Weights of a small transformer language model.
Size: width 640, MLP 2560 tanh GELU, vocabulary 8192, 79.4M parameters.
Architecture: LayerNorm before each block, rotary positions, biases, untied embeddings.
Training: a variant of Muon for these matrices, 903M tokens.
MLP neurons of a small language model. Each row is named by its layer, matrix (up: input weights) and neuron, and shows model dimensions 213-308. Each number is 50 + 10 x the weight over its row's rms, rounded and kept within 0 to 99.
A block is one neuron, or neurons of one layer that tend to fire together. After each block is what it responds to, as a language model described it from the Wikipedia text at the highest values.

L9.up1206:45 55 51 45 62 53 62 53 36 56 54 56 44 70 48 39 49 46 56 46 59 59 40 45 47 54 58 56 47 57 47 53 53 33 60 65 37 45 66 65 71 49 52 45 47 57 63 49 63 64 35 55 58 55 48 38 58 62 40 45 33 24 49 73 59 43 37 41 43 54 60 52 61 56 46 46 47 59 49 56 43 64 53 55 63 58 41 50 68 53 40 33 67 50 43 54
L9.up1310:58 49 60 47 47 44 64 57 57 54 57 34 40 63 73 53 66 57 48 61 43 54 48 34 23 45 52 34 64 56 47 53 43 50 37 50 58 62 59 25 46 66 49 28 36 44 45 24 40 60 54 48 54 40 45 51 43 48 55 31 63 58 54 49 47 44 46 51 53 59 51 56 43 49 79 25 48 36 48 47 53 62 39 50 48 41 66 38 51 34 60 61 38 59 30 56
L9.up1437:46 51 45 59 63 42 58 56 38 54 42 64 46 46 60 59 54 43 56 57 55 69 56 46 41 47 58 36 40 39 52 54 51 59 45 49 61 42 47 53 61 41 45 48 61 27 44 38 48 36 46 58 72 47 25 48 55 52 37 69 59 42 56 60 48 54 51 47 68 50 36 55 47 29 59 67 46 46 51 50 57 40 42 73 42 63 47 58 62 45 58 58 52 50 39 60
L9.up1516:42 43 57 52 34 44 44 64 56 35 43 53 77 62 58 63 61 54 61 53 35 52 53 60 34 50 48 52 57 58 54 50 58 57 55 45 41 45 41 37 57 53 54 61 43 63 61 26 47 61 60 47 41 48 28 61 49 51 46 55 49 55 45 45 47 47 55 66 44 53 49 57 57 50 65 64 48 43 43 48 43 50 28 63 34 53 40 60 44 47 50 56 69 51 24 58
L9.up1668:59 61 73 51 57 37 53 53 57 43 37 64 51 64 50 68 58 52 48 45 50 54 49 49 34 49 54 56 52 43 55 55 43 42 44 42 61 47 71 43 62 36 53 48 59 38 33 44 42 45 36 55 60 47 52 51 37 48 39 60 47 28 49 46 69 45 38 66 38 56 55 56 53 47 67 41 66 42 58 48 31 39 51 55 48 46 59 40 42 54 49 47 52 41 43 46
L9.up1734:45 63 27 54 58 46 47 59 43 50 58 37 63 68 51 55 55 57 49 56 45 52 42 41 33 52 59 56 48 57 46 53 33 61 44 70 48 42 50 50 39 73 46 53 38 53 60 50 64 58 61 58 47 60 60 56 44 56 52 44 57 55 44 60 65 55 35 45 53 51 46 66 59 58 31 53 62 44 50 56 77 38 49 42 39 58 47 53 50 53 50 45 46 52 45 62
L9.up1951:36 51 48 47 54 49 35 49 59 62 58 52 48 44 32 63 65 46 49 56 63 58 47 47 48 40 53 53 44 61 58 46 40 42 53 55 43 42 51 52 49 48 39 73 53 36 49 49 43 73 64 40 50 65 39 65 57 39 55 38 46 45 43 42 60 42 42 43 46 58 66 57 62 46 54 56 54 55 60 44 52 41 43 55 37 55 75 49 47 51 51 44 26 60 46 53
L9.up2316:59 46 62 40 46 58 53 57 34 44 64 62 43 37 56 65 51 56 47 47 62 68 45 41 48 44 48 49 51 33 48 53 44 54 64 47 46 47 72 39 56 59 58 67 29 70 74 59 33 43 62 50 54 50 57 50 28 51 45 57 66 59 60 37 45 53 43 58 53 47 54 62 37 54 36 63 47 57 52 62 42 45 57 42 34 58 52 22 61 43 43 62 51 56 58 48
Description: Name-completing final piece. The final word piece of a multi-token proper name, usually a surname, place or company repeated as a sentence subject, e.g. Tay|lor, Kle|in, Safe|way.

L5.up385:56 57 52 73 41 59 61 53 40 49 58 57 47 56 59 41 38 49 63 54 50 70 49 71 38 43 53 38 49 50 51 54 65 58 47 41 34 61 52 44 56 39 47 55 47 40 63 58 35 63 58 56 56 46 68 47 58 48 61 50 61 52 36 46 64 66 42 30 39 32 43 31 60 50 64 48 47 46 62 63 31 43 53 47 41 50 39 61 29 69 50 45 60 51 43 31
Description: Mid-word pieces of names. Word-internal subword pieces in the middle or end of long, rare proper names, such as Indian place names, foreign surnames, species and titles (Chikkadeva-ra-ja, Gajiy-adi-h, Deviati-ar-ov).

L9.up267:64 51 37 62 53 46 50 71 50 60 61 59 51 52 68 46 48 48 49 57 44 56 55 58 58 28 63 54 46 60 40 52 59 52 58 39 62 53 54 52 65 49 65 65 48 36 55 65 50 39 44 49 53 35 54 60 55 43 30 53 53 46 38 41 43 59 48 49 51 56 46 45 42 51 69 52 43 56 48 35 67 62 51 49 44 64 47 62 59 53 40 48 43 51 53 49
L9.up660:51 61 73 42 58 61 47 56 64 57 49 55 61 59 54 53 58 49 52 49 55 44 31 44 36 28 43 49 36 38 34 58 56 51 38 59 50 41 26 35 69 48 43 46 49 37 37 48 54 46 60 27 45 44 68 46 36 59 33 50 46 54 45 50 49 64 45 35 45 45 52 49 68 51 45 58 56 75 51 36 54 36 52 49 58 59 49 44 43 52 28 52 48 41 48 50
L9.up1048:45 38 57 52 44 51 54 42 67 61 48 63 52 57 34 46 50 62 68 40 68 51 61 39 67 49 52 47 35 64 38 53 42 33 64 61 42 64 26 31 46 40 52 42 46 48 40 59 44 54 58 50 51 46 52 28 38 46 47 49 41 49 28 41 53 43 35 34 49 68 65 42 49 47 65 37 54 66 27 37 54 43 54 47 43 47 52 36 47 56 42 51 50 54 39 54
L9.up1068:46 60 34 55 55 53 48 60 47 57 52 42 44 68 43 70 49 46 46 42 62 57 56 58 41 45 66 48 31 45 37 46 30 54 47 53 57 60 54 51 62 57 60 53 53 36 46 48 70 45 55 59 68 33 47 55 46 42 35 39 66 46 43 59 60 46 56 38 48 56 62 62 47 47 49 53 50 42 48 47 54 47 65 51 48 59 45 44 53 54 54 56 39 47 66 46
L9.up1149:45 54 50 38 63 45 51 65 70 54 36 43 54 56 51 53 50 42 46 56 52 38 45 33 37 40 47 41 59 58 35 53 49 40 60 39 45 62 63 34 57 44 68 41 53 41 43 44 40 42 44 51 72 67 39 47 51 55 36 53 58 38 48 43 55 58 60 47 62 44 52 48 50 34 56 51 54 61 44 37 43 37 54 46 51 39 47 59 47 45 49 40 45 51 49 47
L9.up1431:27 35 58 40 71 51 36 52 55 74 30 51 43 64 56 43 52 44 53 43 58 44 45 35 42 44 38 48 51 60 40 53 50 47 63 26 48 53 70 58 49 46 65 56 41 36 32 41 41 42 63 53 69 36 64 51 59 37 35 44 48 60 46 57 53 66 46 53 57 48 45 49 56 61 34 59 42 48 40 46 49 51 58 55 61 37 63 60 57 37 35 32 40 47 55 61
L9.up1829:44 66 37 39 58 56 42 49 52 35 46 40 41 73 54 49 38 38 37 53 53 48 38 49 52 60 62 52 62 32 69 62 59 50 53 55 36 28 43 42 54 40 54 43 46 30 27 43 47 37 55 46 66 63 69 58 48 56 48 34 55 47 48 40 50 42 37 58 65 50 50 39 48 48 64 62 52 49 42 38 67 30 56 44 45 53 52 46 51 59 54 48 41 56 56 59
L9.up2032:69 60 55 63 65 39 48 63 62 67 52 54 61 63 65 54 62 58 57 56 40 54 53 49 39 47 50 35 53 74 43 37 34 57 71 52 48 61 55 48 52 62 49 60 62 36 56 50 45 59 52 40 75 37 32 50 42 41 31 49 45 51 43 57 42 55 64 57 53 53 54 49 50 52 61 44 37 55 27 37 46 38 45 44 54 64 48 56 43 37 46 53 60 48 53 46
Description: Surname completion. Final token of a person's surname, often a word-piece after a first name, as in Edward-s, Gerst-mann, Po-well, or a whole surname like Lee; frequent in tables, rosters and reviews.

L5.up614:57 51 57 55 46 63 64 71 53 56 55 50 56 28 50 38 45 51 62 30 59 49 45 40 53 43 43 64 57 63 66 49 50 55 47 45 40 55 22 49 53 46 58 57 62 36 37 52 59 62 56 29 51 43 52 46 44 62 55 34 56 45 37 33 43 52 42 43 51 65 48 59 58 50 40 54 60 53 63 48 41 45 47 55 69 48 43 51 25 47 56 47 61 51 68 42
Description: Surname-ending word pieces. Final subword pieces that complete proper names, mostly surnames, in lists, tables and biographies, such as Purefo-y, Sedelme-yer, Kilbe-y, Will-man.

L7.up979:50 26 43 39 51 28 38 59 49 54 38 35 56 38 57 45 51 46 58 68 40 50 45 40 41 48 36 52 41 47 69 46 48 51 60 57 37 59 47 52 72 62 49 48 49 49 56 58 51 55 56 59 63 59 39 49 59 63 46 65 58 62 43 47 49 50 41 49 60 56 46 54 44 64 60 60 67 66 37 56 46 57 50 50 43 48 51 55 44 52 47 39 24 35 42 51
L7.up1075:54 39 38 62 51 51 50 39 35 34 40 56 53 55 59 41 37 48 46 34 53 51 42 57 45 42 44 52 39 57 60 45 49 47 59 66 46 48 36 52 44 44 72 40 47 61 66 62 49 51 56 57 39 60 43 35 50 29 59 52 60 52 66 64 43 48 67 54 78 46 38 37 30 46 59 47 51 50 52 28 49 52 59 52 32 39 49 42 46 56 41 67 27 64 44 27
L7.up1144:46 43 66 62 53 50 63 62 56 45 52 49 47 55 43 37 52 64 60 41 53 45 41 52 61 56 48 57 37 37 41 42 57 47 59 38 29 59 51 65 61 37 60 61 36 35 57 52 43 38 55 54 51 42 45 40 48 56 34 60 54 57 52 49 33 51 60 35 30 42 30 48 47 47 36 50 43 59 36 44 72 48 56 61 44 54 43 72 35 57 59 40 40 68 51 39
L7.up1183:43 35 62 33 76 41 41 50 38 41 36 63 44 35 61 61 55 64 57 42 50 34 51 52 39 42 30 52 49 53 57 54 52 57 70 41 43 51 41 46 50 49 51 53 49 45 63 40 57 57 64 58 59 61 41 49 47 61 37 68 38 40 66 42 41 37 58 46 60 63 61 67 58 40 31 44 47 64 52 48 47 44 48 45 54 47 39 47 59 48 43 32 39 61 48 37
L7.up1413:64 50 38 55 41 55 41 61 64 46 64 57 58 38 48 29 62 39 60 46 48 45 63 74 50 52 61 54 46 50 42 48 46 55 47 47 43 54 60 72 55 57 59 57 37 42 51 42 61 53 43 41 46 38 58 56 65 42 26 49 51 50 72 36 54 57 59 53 58 54 51 55 41 47 34 36 34 43 64 40 46 57 61 43 51 36 39 52 58 58 59 41 36 66 55 46
L7.up1975:40 58 41 40 63 57 58 53 46 64 45 50 50 49 21 49 46 53 57 41 68 35 76 42 46 42 41 77 61 46 33 56 45 60 52 41 36 36 39 47 67 67 64 47 58 51 56 52 41 44 40 38 67 58 53 51 54 40 47 36 43 42 47 54 57 66 61 52 52 71 52 58 45 58 53 59 74 63 36 44 60 50 46 70 48 38 64 41 46 51 56 51 49 43 56 36
L7.up2418:52 48 55 50 70 39 37 38 42 48 42 54 50 51 71 55 35 41 61 52 53 61 59 43 34 62 53 47 58 56 46 70 35 49 48 44 39 40 38 29 49 48 57 34 64 53 52 59 52 52 56 49 48 49 49 57 57 56 55 70 68 57 63 49 60 52 49 34 71 45 59 63 53 39 48 54 53 62 34 52 54 33 62 34 45 36 48 21 47 53 58 51 56 39 50 47
L7.up2524:55 45 56 20 43 58 42 40 51 57 42 46 51 52 39 48 43 57 48 53 52 24 52 52 48 45 56 40 56 52 51 45 54 34 61 48 37 40 38 39 52 24 47 45 48 47 58 42 52 44 45 32 45 42 60 51 48 54 61 43 41 61 60 53 46 56 43 50 55 50 63 46 49 65 56 47 34 51 40 70 51 42 38 56 33 36 55 47 48 55 65 45 34 51 62 75
Description: Comma after subject noun. Commas right after a sentence-subject noun phrase that open an appositive or interrupting clause, e.g. "manager, James", "Dowie, however", "gorge, which".

L7.up200:35 29 52 39 48 37 50 58 60 65 32 44 48 67 46 53 51 58 33 55 70 50 47 47 51 61 41 41 49 35 65 56 50 51 54 61 55 51 71 23 60 51 51 48 51 53 37 45 45 62 54 57 66 52 66 52 52 33 68 40 57 23 45 54 49 40 37 52 54 47 58 47 37 69 55 41 36 64 56 46 59 50 52 52 51 43 65 63 52 67 35 48 30 39 54 46
L7.up1370:51 58 51 40 38 43 51 57 49 54 47 69 48 58 47 53 49 60 67 49 73 51 55 48 25 56 48 42 48 40 52 71 59 40 55 44 62 51 61 30 58 38 61 38 67 48 47 48 43 43 39 40 63 68 52 46 55 43 45 49 54 41 43 56 63 34 45 62 59 66 51 55 31 58 61 68 38 53 49 37 54 45 36 42 64 46 52 48 48 64 52 66 63 50 29 45
L7.up1733:31 49 47 42 60 47 45 44 32 60 61 59 51 47 55 52 70 65 43 53 64 46 65 33 51 62 44 36 39 68 34 46 43 35 56 70 38 49 65 33 59 44 52 40 52 50 51 43 42 62 46 45 53 56 43 59 62 43 54 28 48 50 49 61 49 59 51 38 59 77 53 51 46 50 52 49 52 43 53 48 56 57 68 52 47 58 50 48 48 55 62 61 45 58 55 53
L7.up1895:35 43 53 27 63 52 34 50 66 52 39 67 47 56 52 58 33 49 54 57 63 27 54 47 43 59 54 47 48 50 53 48 46 50 58 40 55 35 65 36 53 48 60 60 49 41 41 65 45 43 43 54 65 43 53 43 39 43 55 59 66 60 35 55 45 52 56 45 73 65 59 64 44 55 48 53 31 57 56 40 67 51 47 45 72 52 39 46 44 45 42 47 62 50 69 29
L7.up2130:51 44 63 48 62 45 62 57 51 35 47 65 46 52 58 60 41 50 53 42 63 44 56 52 45 56 52 47 66 23 47 56 39 48 50 40 65 43 55 41 54 36 48 38 37 49 44 45 44 50 40 42 44 70 38 37 47 55 48 61 73 44 58 63 52 34 37 55 43 70 46 59 54 70 75 44 70 39 47 39 55 40 49 40 56 52 58 34 51 33 52 45 48 48 39 47
L7.up2210:47 42 50 55 61 45 64 44 30 58 46 55 33 43 52 51 56 60 36 46 47 61 49 56 38 53 44 25 50 44 34 45 45 40 61 55 45 51 61 60 46 51 50 69 45 58 46 50 38 44 57 55 63 63 63 52 43 55 49 52 60 60 50 59 32 49 67 54 54 46 69 47 36 48 52 34 59 44 52 39 36 46 39 53 49 39 70 52 63 70 51 49 52 49 57 31
L7.up2490:53 62 57 33 35 54 60 44 49 58 43 50 53 60 47 49 69 54 59 55 69 55 54 52 40 51 63 37 59 46 53 67 61 46 60 60 54 58 51 25 46 45 57 49 42 56 52 50 38 54 41 51 49 59 72 35 50 41 45 50 72 31 54 39 28 64 39 46 56 48 42 50 44 60 54 68 42 48 43 43 55 32 65 63 57 60 56 50 48 50 43 40 58 46 59 52
L7.up2543:50 49 39 42 52 38 47 45 55 44 42 51 33 41 52 54 33 44 47 46 57 49 58 50 34 47 56 47 43 60 56 53 51 35 46 39 48 58 73 46 69 61 41 64 42 48 36 54 33 56 46 38 66 49 58 62 56 62 55 56 49 64 55 53 24 40 49 42 48 44 51 67 71 64 57 52 51 58 40 59 49 33 42 37 53 48 36 43 46 57 41 34 36 41 58 35
Description: Name-completing final pieces. Last subword token of a rare proper name repeated in the text, such as Kuzy-k, Ofak-im, Satyanaray-ana, usually a person or place.

L7.up137:59 67 56 51 46 43 47 59 55 57 55 58 56 62 51 49 63 56 66 59 60 57 45 50 52 30 48 51 53 23 56 31 42 38 48 54 57 68 54 61 37 56 45 47 33 46 46 54 47 54 40 47 54 40 53 48 55 47 61 63 60 47 35 65 47 33 39 49 41 57 60 46 68 62 59 53 57 46 31 38 43 58 56 52 42 61 42 30 65 64 45 58 37 55 70 47
L7.up216:41 41 49 43 61 47 55 53 55 42 44 67 33 55 47 51 79 74 53 40 48 57 41 31 33 58 43 53 67 57 44 39 61 24 54 56 42 52 39 47 35 40 58 43 41 44 40 56 36 55 47 48 47 64 61 49 52 48 60 47 57 60 50 42 40 51 38 49 61 60 38 44 60 51 56 51 60 60 47 39 61 42 52 47 52 45 41 45 49 59 54 52 47 31 50 45
L7.up492:38 49 57 42 61 62 37 58 47 49 45 51 66 48 47 40 50 58 28 54 49 39 64 52 48 49 55 47 52 36 47 46 55 48 50 17 58 43 63 59 51 52 39 61 43 54 61 41 58 54 54 40 75 45 60 47 68 44 69 56 49 57 60 46 47 54 45 64 60 66 54 53 62 55 66 43 43 47 19 52 56 55 48 50 45 50 43 64 37 64 49 37 62 32 54 48
L7.up565:58 48 62 43 43 47 62 64 56 44 52 33 46 50 57 49 33 52 34 40 69 57 42 71 47 30 65 39 53 45 37 47 45 50 34 62 58 41 72 58 49 40 40 67 51 37 60 56 51 26 51 44 43 46 52 53 43 54 67 46 72 40 51 51 48 53 40 53 41 65 64 51 51 41 57 43 57 44 63 53 46 39 57 37 39 48 56 35 64 54 54 52 45 50 55 43
L7.up1093:55 43 40 60 54 54 42 53 63 51 43 44 38 48 26 57 58 35 37 51 44 67 52 25 49 52 69 50 50 53 67 49 35 33 71 46 38 46 54 49 55 44 63 51 46 57 37 73 58 25 35 46 64 55 44 53 59 61 46 64 25 44 68 36 68 45 28 53 60 47 54 40 50 53 53 45 40 66 55 41 46 45 47 34 44 39 51 40 49 43 65 36 61 50 44 48
L7.up1351:53 69 56 45 40 43 46 65 54 32 27 66 34 40 74 38 65 40 57 58 38 61 32 67 36 64 51 53 65 56 44 63 63 45 69 65 48 63 63 44 52 39 56 45 44 58 55 49 35 51 52 34 63 65 52 54 44 29 49 35 51 46 37 65 49 56 50 56 53 67 53 59 31 53 59 45 34 67 61 49 32 42 45 57 63 46 39 52 47 54 35 67 45 54 53 51
L7.up1389:43 48 53 58 45 28 45 41 51 46 36 22 49 55 46 54 52 45 56 53 53 46 56 41 42 44 52 46 42 32 66 57 59 38 61 50 30 46 72 46 49 64 51 50 54 50 56 41 53 61 22 80 42 48 45 37 46 42 56 54 62 55 41 43 40 52 55 52 55 64 56 52 53 41 47 54 69 53 34 43 46 47 49 54 48 53 37 52 51 50 31 53 42 40 65 51
L7.up2559:71 67 67 60 69 42 61 59 71 70 67 70 50 60 53 45 47 52 50 36 35 68 44 51 64 66 69 50 52 52 66 55 59 59 61 63 55 43 34 55 58 60 54 49 46 47 47 51 55 50 47 39 69 49 46 45 46 50 26 37 51 49 67 48 55 71 44 49 53 60 42 57 44 60 56 42 38 72 53 37 52 47 50 50 43 41 43 60 43 63 45 47 37 51 46 39
Description: Name-completing word pieces. Final subword piece that completes a proper name mentioned before (person, band, company), as in Mc-Queen, Van Hal-en, Fied-ler, Gold-water.

L9.up634:32 37 60 61 36 37 67 44 46 51 57 62 63 35 59 25 38 42 62 44 53 44 51 46 44 52 45 43 55 37 45 48 26 58 39 59 45 41 26 43 50 43 78 46 61 56 48 45 50 44 39 70 58 38 55 48 59 65 36 61 61 36 53 52 61 56 59 66 67 53 41 37 40 47 53 39 55 56 51 54 53 50 54 50 52 44 55 64 34 46 42 57 55 46 61 47
L9.up1266:55 41 54 46 47 36 39 48 48 45 51 45 47 53 39 49 42 47 48 58 37 44 34 47 29 40 32 58 52 40 56 59 26 37 49 42 54 60 40 53 55 45 52 40 56 52 41 59 72 54 55 67 63 57 53 63 58 44 42 55 43 47 60 49 62 45 32 70 69 55 72 41 47 53 48 57 66 60 58 44 54 38 45 54 47 48 42 53 50 45 34 44 47 53 58 40
L9.up1281:48 38 41 56 35 54 53 60 52 47 55 39 68 62 41 49 33 51 50 53 36 48 71 61 74 50 60 54 44 66 41 39 52 42 54 64 66 48 43 43 50 49 56 57 76 51 40 44 53 53 52 65 61 29 61 29 57 49 44 52 60 56 60 47 49 50 46 70 51 57 66 61 43 55 60 45 55 33 62 38 47 55 46 55 54 44 61 48 51 46 49 43 52 66 44 33
L9.up1324:57 53 51 49 46 29 52 47 51 48 52 59 49 44 47 52 46 54 51 44 55 21 21 32 48 46 32 54 58 46 48 53 42 42 38 67 42 62 41 38 60 51 43 48 43 45 62 51 41 48 52 49 65 64 62 50 63 50 48 44 62 40 72 63 59 46 62 36 52 59 66 51 56 48 63 47 61 60 59 32 49 28 48 34 51 51 31 47 38 57 48 52 51 58 27 63
L9.up1372:52 46 59 46 41 37 52 32 54 57 39 43 67 50 58 48 58 42 42 50 39 37 49 43 45 51 51 48 43 54 54 69 32 69 51 29 46 37 40 49 48 50 41 50 55 45 52 48 47 61 54 57 50 42 74 58 59 65 53 48 27 64 57 73 34 56 50 59 44 54 59 78 43 47 64 41 70 45 37 71 46 52 39 50 58 61 52 60 53 29 37 42 64 33 65 39
L9.up1738:59 36 36 55 51 41 32 37 52 44 53 45 26 60 64 55 51 54 51 39 44 45 46 57 54 44 51 47 61 47 40 39 57 58 46 46 43 55 25 67 52 44 40 47 47 57 53 41 62 59 46 39 58 52 51 39 55 82 45 61 59 47 42 62 35 60 46 54 35 67 50 52 53 58 49 36 72 55 36 35 43 51 85 49 56 48 54 53 54 48 52 40 38 58 39 56
L9.up1913:48 22 53 42 54 56 59 54 49 38 45 46 51 50 38 29 46 44 68 48 56 38 42 48 61 45 53 46 51 51 60 50 38 52 61 39 68 40 43 54 47 56 65 46 54 54 52 42 55 54 35 53 62 47 49 51 51 47 37 57 45 34 60 66 45 55 62 53 61 62 58 34 40 52 49 36 66 45 52 26 49 47 63 61 56 57 54 54 37 45 46 52 41 57 53 59
L9.up1984:40 45 58 52 38 45 41 51 34 57 49 52 59 34 34 52 46 47 40 35 51 40 33 59 55 56 59 48 55 37 44 44 43 46 49 32 58 38 27 38 45 41 45 49 48 49 35 53 62 66 42 49 36 41 71 40 70 59 66 63 55 48 78 56 51 47 56 48 46 52 42 51 46 55 51 40 44 57 54 37 67 65 44 51 54 47 50 46 53 59 38 40 53 50 52 43
Description: Clause-ending commas. Commas (sometimes quote or bracket plus comma) closing a long clause or phrase mid-sentence, before and, which, but, e.g. "to the living," "in 2006,".